config.toml
num_hidden_layers = 16
hidden_size = 192
num_attention_heads = 6
num_key_value_heads = 6
head_dim = 32
intermediate_size = 1536
vocab_size = 1024
hidden_act = "tanh_gelu"
norm = "layernorm"
norm_place = "pre"
norm_eps = 1e-06
positions = "learned"
qk_norm = false
attn_scale = 0.177
bias = "all"
tie_word_embeddings = false
parallel_block = false
init = "trunc"
init_std_qkv = 0.0361
init_std_o = 0.00637
init_std_up = 0.0361
init_std_down = 0.00637
init_out_by_depth = true
optimizer = "cautious_adamw"
learning_rate = 0.00226
lr_mult_qkv = 0.5
beta1 = 0.9
beta2 = 0.95
lr_head = 0.0123
max_grad_norm = 1.0
warmup_steps = 392
schedule = "cos"
final_lr_fraction = 0.1
batch_tokens = 131072
max_seq_len = 512
doc_mask = true
train_tokens = 627900000
max_steps = 4791
dataset = "wikipedia_en"
MLP neurons of a small language model. Each row is named by its layer, matrix (up: input weights) and neuron, and shows model dimensions 0-191. Each number is 128 + 24 x the weight over its row's rms, rounded and kept within 0 to 255. Numbers have three digits each.
After each neuron's rows, "fires on" lists the tokens most often at its 100 highest values on Wikipedia text that the model never trained on.

L13.up830:119120134107159143115147167127111125147128099069138143133126139122121134122112125118144151124111120134129156100159111108156161115107149146159137130165134153150132126112124112100099107132103147141111119061168143131126131099141133116127139138116103125138131097109142158137106169104096124122140131154116135154094080159143093179156138153096121140097135172102108129102135141099194130159111130146149126124102173105145150102086120094111185106152125114100094128120198154143117117114117195109121119120132095145131133111081107152150150162136128104160141078110141101104154131120109124198
fires on: "di", "si", "in", "st"

L6.up1124:142129123135137157098106143133122083107132145146182152133116158135111125100136119111163099108149100109149137093089134091187110179145120121123147127122104144090137142158092133101140114106125097147114074132120175144145176120145120111138142140099122124107132143126128120127114112123107149168101151116114117127148126139114143200170149144135124133147151129117129124115122157099129128124125124103105125129159146216142135113109135142136151123120113119158162147155137126131157131134097132082164116124150126088159104130118118119115060122087064159129104080069080133168133154140125120139
fires on: "3", "4", "re", "2"

L6.up1010:104084135143114135127114122118110123122102132095173153136198115122113194146105143148165118164125172140083100132141106174128128127131138075150140141117166153130110142072136157143154123135108122117100152126153119163167123166123155150120133132102044154107121109086145152122148131144159147167165124107148142147137143155117156118130119100109067118130146124116119134138124144145150123119125107140109134106133136152072148120088111085133120109144126135100122126103098117135119129138156121074109123160085096132145164140114152151119139141159101123142135153150102108096113108073105138134
fires on: "| ", "; ", "0 ", "I", "1 ", "8 "

L6.up1444:105144117145144136100129086077159131108063149148153135179098107095172166090149144158117145127136142175152104124153145103098104107135147055100126140121103134143128171149103118154151176118138112141113151176118121173147159135109108128093142117120076131125104150133105140109100140135151147147104134162129113159121113107141084143103090112126133123138194091114099135138152144113105109118127098130139079148137141128134140108140136118108144116160141126114124088160104117109128118143148135080134119156129138113097155180123137141108107105105110152119102112150107131162157162153139091123
fires on: " ", "ass", "p", "an ", ". ", "ri"

L13.up1003:125158131082143094135117134082134086147120160124123169129113103134125171125125098154156095122164128108072108140183154111094103126119146168130140143121161139114111177116127130136141127090133143167136133113163094131129136141150150148089113095130145197140125132137123141155102148155172107119144151161116143168094126116111169149111125162092156151113099133102120104134135152102156108107079104168107110128114156116155162138115155124142141147136134104125109136123135120167102057123101123142146167118129166095130108175129115138088117164102104111113141094096090104121118132121126121110
fires on: "re", "===", "al", "==", "de"

L6.up817:124104125106110145149099129114124113127129134128147143065119160138202094063137158125152069131135156129130104139133144116138163171146100123126162083128124182121092163153156150102113145111133074131115168103110118128162164132151131118105174158113118131118146141158147116144141077114109143146155119134128130105124135112127133186143108159105136118149130160107130131141125112123133096133133137102100088140159127196126126115102095118127129078127129126116135132166136100108151129160088125040149119120136111137124093124100115163122112137125096111118144161133112163141143132127151123136
fires on: ".", " ", "-", "a ", "the "

L10.up1137:123149131115130199113111136129140134115163124144105113078110147125111193087148139112167124098115153113155106178122099092150108176153157119110144130103129095115131167108130141089138088129124104131189154117083103113131130125133134088154094103149097152126079144134158124126119087117128128167113078145107135154150125104185141152162142118130120127104170172110132151131131106107142122140122136119106118123142112191109156105161115139145155131112170089111098115135135128121149089139096104162128089151123121075132136139155126104119120152090147117136110132139136137100111137143104127154
fires on: "om", "l", "j", "an", "si", "en"

L10.up11:093148171164119111113181112127180144073077128161129109100147133080146098149138125159146105124130135116121142122081116114134130114115153133094132131086118128114107136133119142118095149163122110149149094096118081100130142138155144124134091112120115129106143151103152121117154088105163153125128148129162135138077100143184133152113183125121127148140106126115127143093115131118139100134133149137160099099147119083119133114104091093155126097150101147093138190087145097079119123114135132110145124144092119110147110152142191173156150112144115103146122155128107094138107156107133122111
fires on: "and", "ial ", "b", "ch", "1"

L6.up432:124141123133129093128110093076118117169077143147173108169094128114147108118154162148155131127098111192139106159133134131134103128138102107102170123109107144124120144157152138104150191111114099138102161188132128141116089152144079122100144152137144100123130124108126125084126123142116117096122150113147126151144141070100130147123121121151132087107153158103126118155158115112118115127076110121101087126147117150124151118156119137096117068162155144114136156123090121128175135132129106134171105140138121115120154174162112148156099125092111144134064129131125137138146161168114111123
fires on: "or ", "and ", "os ", " ", "ass", "ot"

L6.up291:148167116115122153135118125123129110154132127136139150144119155115136079124166167098141143120115126128141137092098117112166135179154126129115128111161131141067146159136129144163123105154101084128106116133110164107157119103132084098117082139097133147103164158116147141114161099134099156162107124137139141127127183152129133129156155124093139120103120125114131117164140133109159115132098118124148143045167142124116139110130123131154162129100124114141151130104167114075166144119111117091191082094114131087096089129132111149173092164094101158147115127077124136131140132144104112126
fires on: "0", "°", "4", "5", "7", "3"

L10.up221:076063100096103180128098087105120116144100159131134150144162127152127156135155131134179078127116109152091132132125119155142115169157133126125148136147137123099103137091115170139104152148121141121106143169131134153183164107116121130174116176106089137077115108086152137116143141158133170178155143091125111139164128106102140142156112120098045131163127153122075133117120158147142101156155132124137150130141114125095153123101127118140133116130147101085145140133124148105146140142133146099125133107113132123127097127151110149147074122145135134135121130076117123101131129139141144129
fires on: "| ", " ", "4"

L3.up491:163174134122110103132147110133135107132120105106098098126132126129127101111101141106124150125118125136117134101097094072190124174144117138140143071114169102070119181137134139140111130121113115131100117107123154128153141106133135120131118167129161146049136165153143145150163141132137144159095108163137146146128156150121128147163134112123154157128115157097087104122127145135120160143139147147113134120148130166123115103152141132130141127106149111124173141137169131102137135142148123072129096094143130080161108107103123124159107173078125126148165111116079162076097107140164129161
fires on: "spec", ")", "0", "(", "7", "un"

L13.up1272:120178141113135131128119123133151112121118151134116156173105123169081162127136132121168125116159190141128170107139156181138118140156122100117159124156159111082170116111139141110132148124130135120094104129126111115118124110095155083150131101093123175124108119106129133158084128137142171129114123133096147117122169133127112106134121149102082101128161115129116112192141101125166085154110142140136104167162154145102102117108131112154139114147134104099146140177143150169151132118071120142111088123081097094105137124115160107122134141162095113161117122134081135133140104103099092098
fires on: "um", "ev", "c", "al", "st"

L6.up1136:080110145118171153157110170096158105094112141096172116133134097092115115113092152121178094146154120112111140104121135137127106120136142152129108151126117133152145144098158087123106157120105160129122132167187113160124125140089144096117139142145111130133134121095164138135118163127124173135101118090123119129178132148133114141107117135102089131152124104083124109140144141127171101146144099136105159175140163164113110111109146118108168086131169081113108133128142158140124104115098159142101095082098120128079152132132138144160153139113130098096107083152107121139157137181095121133
fires on: "c", "st", "ch", "oc", "k", "ag"

L13.up602:084116135175152116144124118107136113172113097105124124134131125129098166103142161101140095118109149123110122122093147105179132152159161108102120090162167098086105142115107136136112157140168124120103120102158084089116119139104166110152138110139134135134127138118141080137050127148167139131134144133102126164162149119150124114172164116119105109116115146120149127117143131172155114151140121163115147153165137103118086143124110089150127143126120089102093166137123137132153110120079171147131133123127098099124148147113127090120097176141103105084163132139113112127093100148067122125
fires on: "al", "ong", "z", "t ", "er", "st"

L6.up467:144165137141162165152105129151100117142138144140101121142169135115115122101131156118167089128112163115146096107124123132182105191113126122141137097109150141111159120141131140118127120119141092098139083129121134132180147150134109157137112128153116128118163163140134103120145086128141137147166122161105107121115159129156100119196096100102145107147116100101135120134114115114132117125116119103131131091154155172137112108107114151136150109128140088161147122151162116066150129140122127118171118119134122125125098141074125135154083157076067134102093063082151124146133094156132153146
fires on: "\n", "°", "0", "L", "7", "E"

L3.up1155:112126114081106093121118140122147090110159149128142117100125116149116164093116112126118157141134085148123126139141142156135161130111113107143128113124142116112104108151116160120119159098131122088145135101124159118156154114116172081108165115138129141075107093142122100168130095148140131113118112137153108113118108144080182093156145176141150182106149111118109135140139135145126095143177136128125167115146112182114117123098139119126115107131124141111114121170178109134135150097081145120089155110096122193120159166137156146162171115136148092063140131136121191117130126137138129110
fires on: "oug", "eb", "ool", "p ", "ould ", "att"

L13.up64:132155156141146142111141168144139132114119118074127125140068116091106112099122150088131145123117113137123144110154118148111117123157138151134164127135139128087120129101107122129117136143104130140176066142152122092137153073138099124159133115152138104093114119133106155149142134172110136084161122096122108109175167144140141114154114134148120146167109117134110118098115177152121128143114097161100126141183148176093103133111153148139147100106175121137141132096122171125139123096109093123089103127123159131115066161129132164153137176102114102153108113120131086125170089166138119152
fires on: "an", "u", "t", "ow", "M", "L"

L13.up625:132102142137127115137120176125150120187125130122133068101108099102144121121087132121148109119105076144131121131113128107135132168127136172195150142195170122077116137093146136122124119160128145157139109117129117118152136116132153091129174103138091116157095107113154157139137145157133106130106177103121147144120171185103127116161084111124109146119119154142142105145109101138178146110117132141120116110107142147106090152086133139125144110138116111109094110124117113154167092136077117120096100105114137135098062176153127153138121154123113109107128117127140117097114125127175113129
fires on: "an", "en", "u", "el", "end", "or "

L10.up1531:170153153159133140109090129128174103135106131120119165140147168151173176118169148117156095122088130127158146125101114110130113112150164120115106159097148124117099116055121152114146124155149109141136096163137157123151144144102086116147132099080086129117080136123125139113132093143127131166098073161088119151124125101150145168124151128126157139101136131111114119112089157114133143121089083127123106077118164116141165116150121124164128108134143118121124164170144122129107151175095088094121129105109105125132114161127154133114125086179102124150136127113113155124120140099157137145
fires on: "s", "ers", "od", "fe", "N", "an"

L6.up1377:140148197141144125116090117120188107141145119199149158136099147166151158109077119101143080114104119137136164139125127107166130130139144142137127044152125155163060119150133116126117084109124141102151089090145166116124111119127111119123149137081113112121104141149137151152160127120126128123076151157102111132079129107173113187106096092106134135141104146123102117131126152129107139119103114134127086140097114121132117122126148114168134139123141128126169131144083142094129117158134131172155133128140114153116135143091165131131110148108115119134128126120125137145105165085136123127
fires on: "$", "one ", "ers", "N ", "org", "fe"

L3.up517:137126159123141153127159137114116104121102140084134125110142142105135097121088151120141121126151125148116124076154158122155111142185095128140137104145132162090151184124136105122128146110116125161152135114154112124156150125116108114084170131093134147093137135100135160150120152142119123175105084112135159141129150130128094117135085162092124138128140151083121118124119159142168099120082140163098107115153154155110141117131123096139193109127166091083150128116146145095135110128120151098166116100122145109094125124108158149141110151078098172158118127079101097073121115120114112170
fires on: "in", "ent", "i", "id", "di", "enti"

L6.up422:095103100139120111125122119138132101150099176098107103127157138146115139131102138127149076165092167161093122120147106143138165109122155088135124130165102152120136135083121164127141156126103090113128123090162129134153124162112105113133109132076086157086104115087134149103118130119118198208133133104155139197128142145130154136163116132116093114132147145080081139118123120140171118131140112101113144099111144147091157115095103112114135128132129114104136154118106098115157092123117144086119108167105120109147124128116123153155125138150142116159127147124092141092090119096121123134
fires on: "| ", " ", "|", ","

L6.up522:170169128137123177095120099132119099124110114114134136136142102144152126129135154110131093100107126099114119138144118103102125164128114119147092115096154148094093171144166209137138109104154084175120165127146162154191139142154117087141127095115141109104140151140141158098113096109143157144113067122107124114110140113138153136137152124135112107171154143111171106130172105146114123101117137113123123107151138197132132140073127142124117096166128138107125170131133124106166095167127095097159109134113115164116118136127128153164110138132102085133111140107096109135154120142107136144
fires on: ", ", "a ", " ", "A ", "-", "D "

L6.up143:110116102100114151143092078182125091145111181158143178128161112130142151131106148152152103167122098114089096144123133169184145122106152117117119142113096131105131143090105144162144155156138148131083087104119105151159134143103133153145128144118105124119082123151158171070154107142103156158096157080131072164131147116115139142161133142129106139116157147133089130164152150147103110142127141083091128137126142138063113132108122138139146085120151139103121124127100118095134142132085098138130121147131116120168102114121120139141113124133117110102161154110155126093136115108119112153
fires on: "| ", "(", ".", "-", ",", ")"

L10.up69:117118123073126145137146134115129094112180133124134156131154111123114148134127127187191085156149110145097114112132116193137093136116179099142136142102110132114128124105115132133147122156103123096110088092153101165134188124124140136125112141115099171107095117113143164118136138176168162135163151104113115166178132131134124116141132128153118130117133090107111145142110141163113098151180122152120132130146110154098154142099098107139135116082187080106117149136139114087160117135121142090097138120120131125155111126146095186137108134138113147107134123115152129100135120084148098110
fires on: "| ", "0", "0 ", "1", "2"

L6.up1248:117101144115127124124130148131169088137112149140145142118176146134133139119110129142157090149061149141086116154155128173134125126118131108121127149190126159138118132085126143162138157143081115143102098147118101134144132125116092096121113155068079133097114118070159153123119133126145156198137119112165140140131155131117150128140128120082099137145149145115048116135152138149152116131133130142103123123115149176127151111112131072139166109159176113074128154139102111106126118139103149065114129119102130162148121136105126137133128128136116111119085144130096140109101124110102113116
fires on: "| "

L13.up626:155157089084144162141138120116131122179137147103112144133148159120152164131124163135189092129099167140104094177104101150126096126135148137127138096143119133158136131122116160111155160115116146131108129106141113098123149115075150119129093105172139149100125103122129098124118144117120153146078121190121161134181129166141145182144142125133122130125132155073176146115121112113145104146098132136113092080118137122151110089112089169154161107170119090092137093110093136111142119152130121148131106108132105099134097132116137124129152150100106146161069119146096138151129143128125120122
fires on: "si", "k", "ri", "an", "p", "in"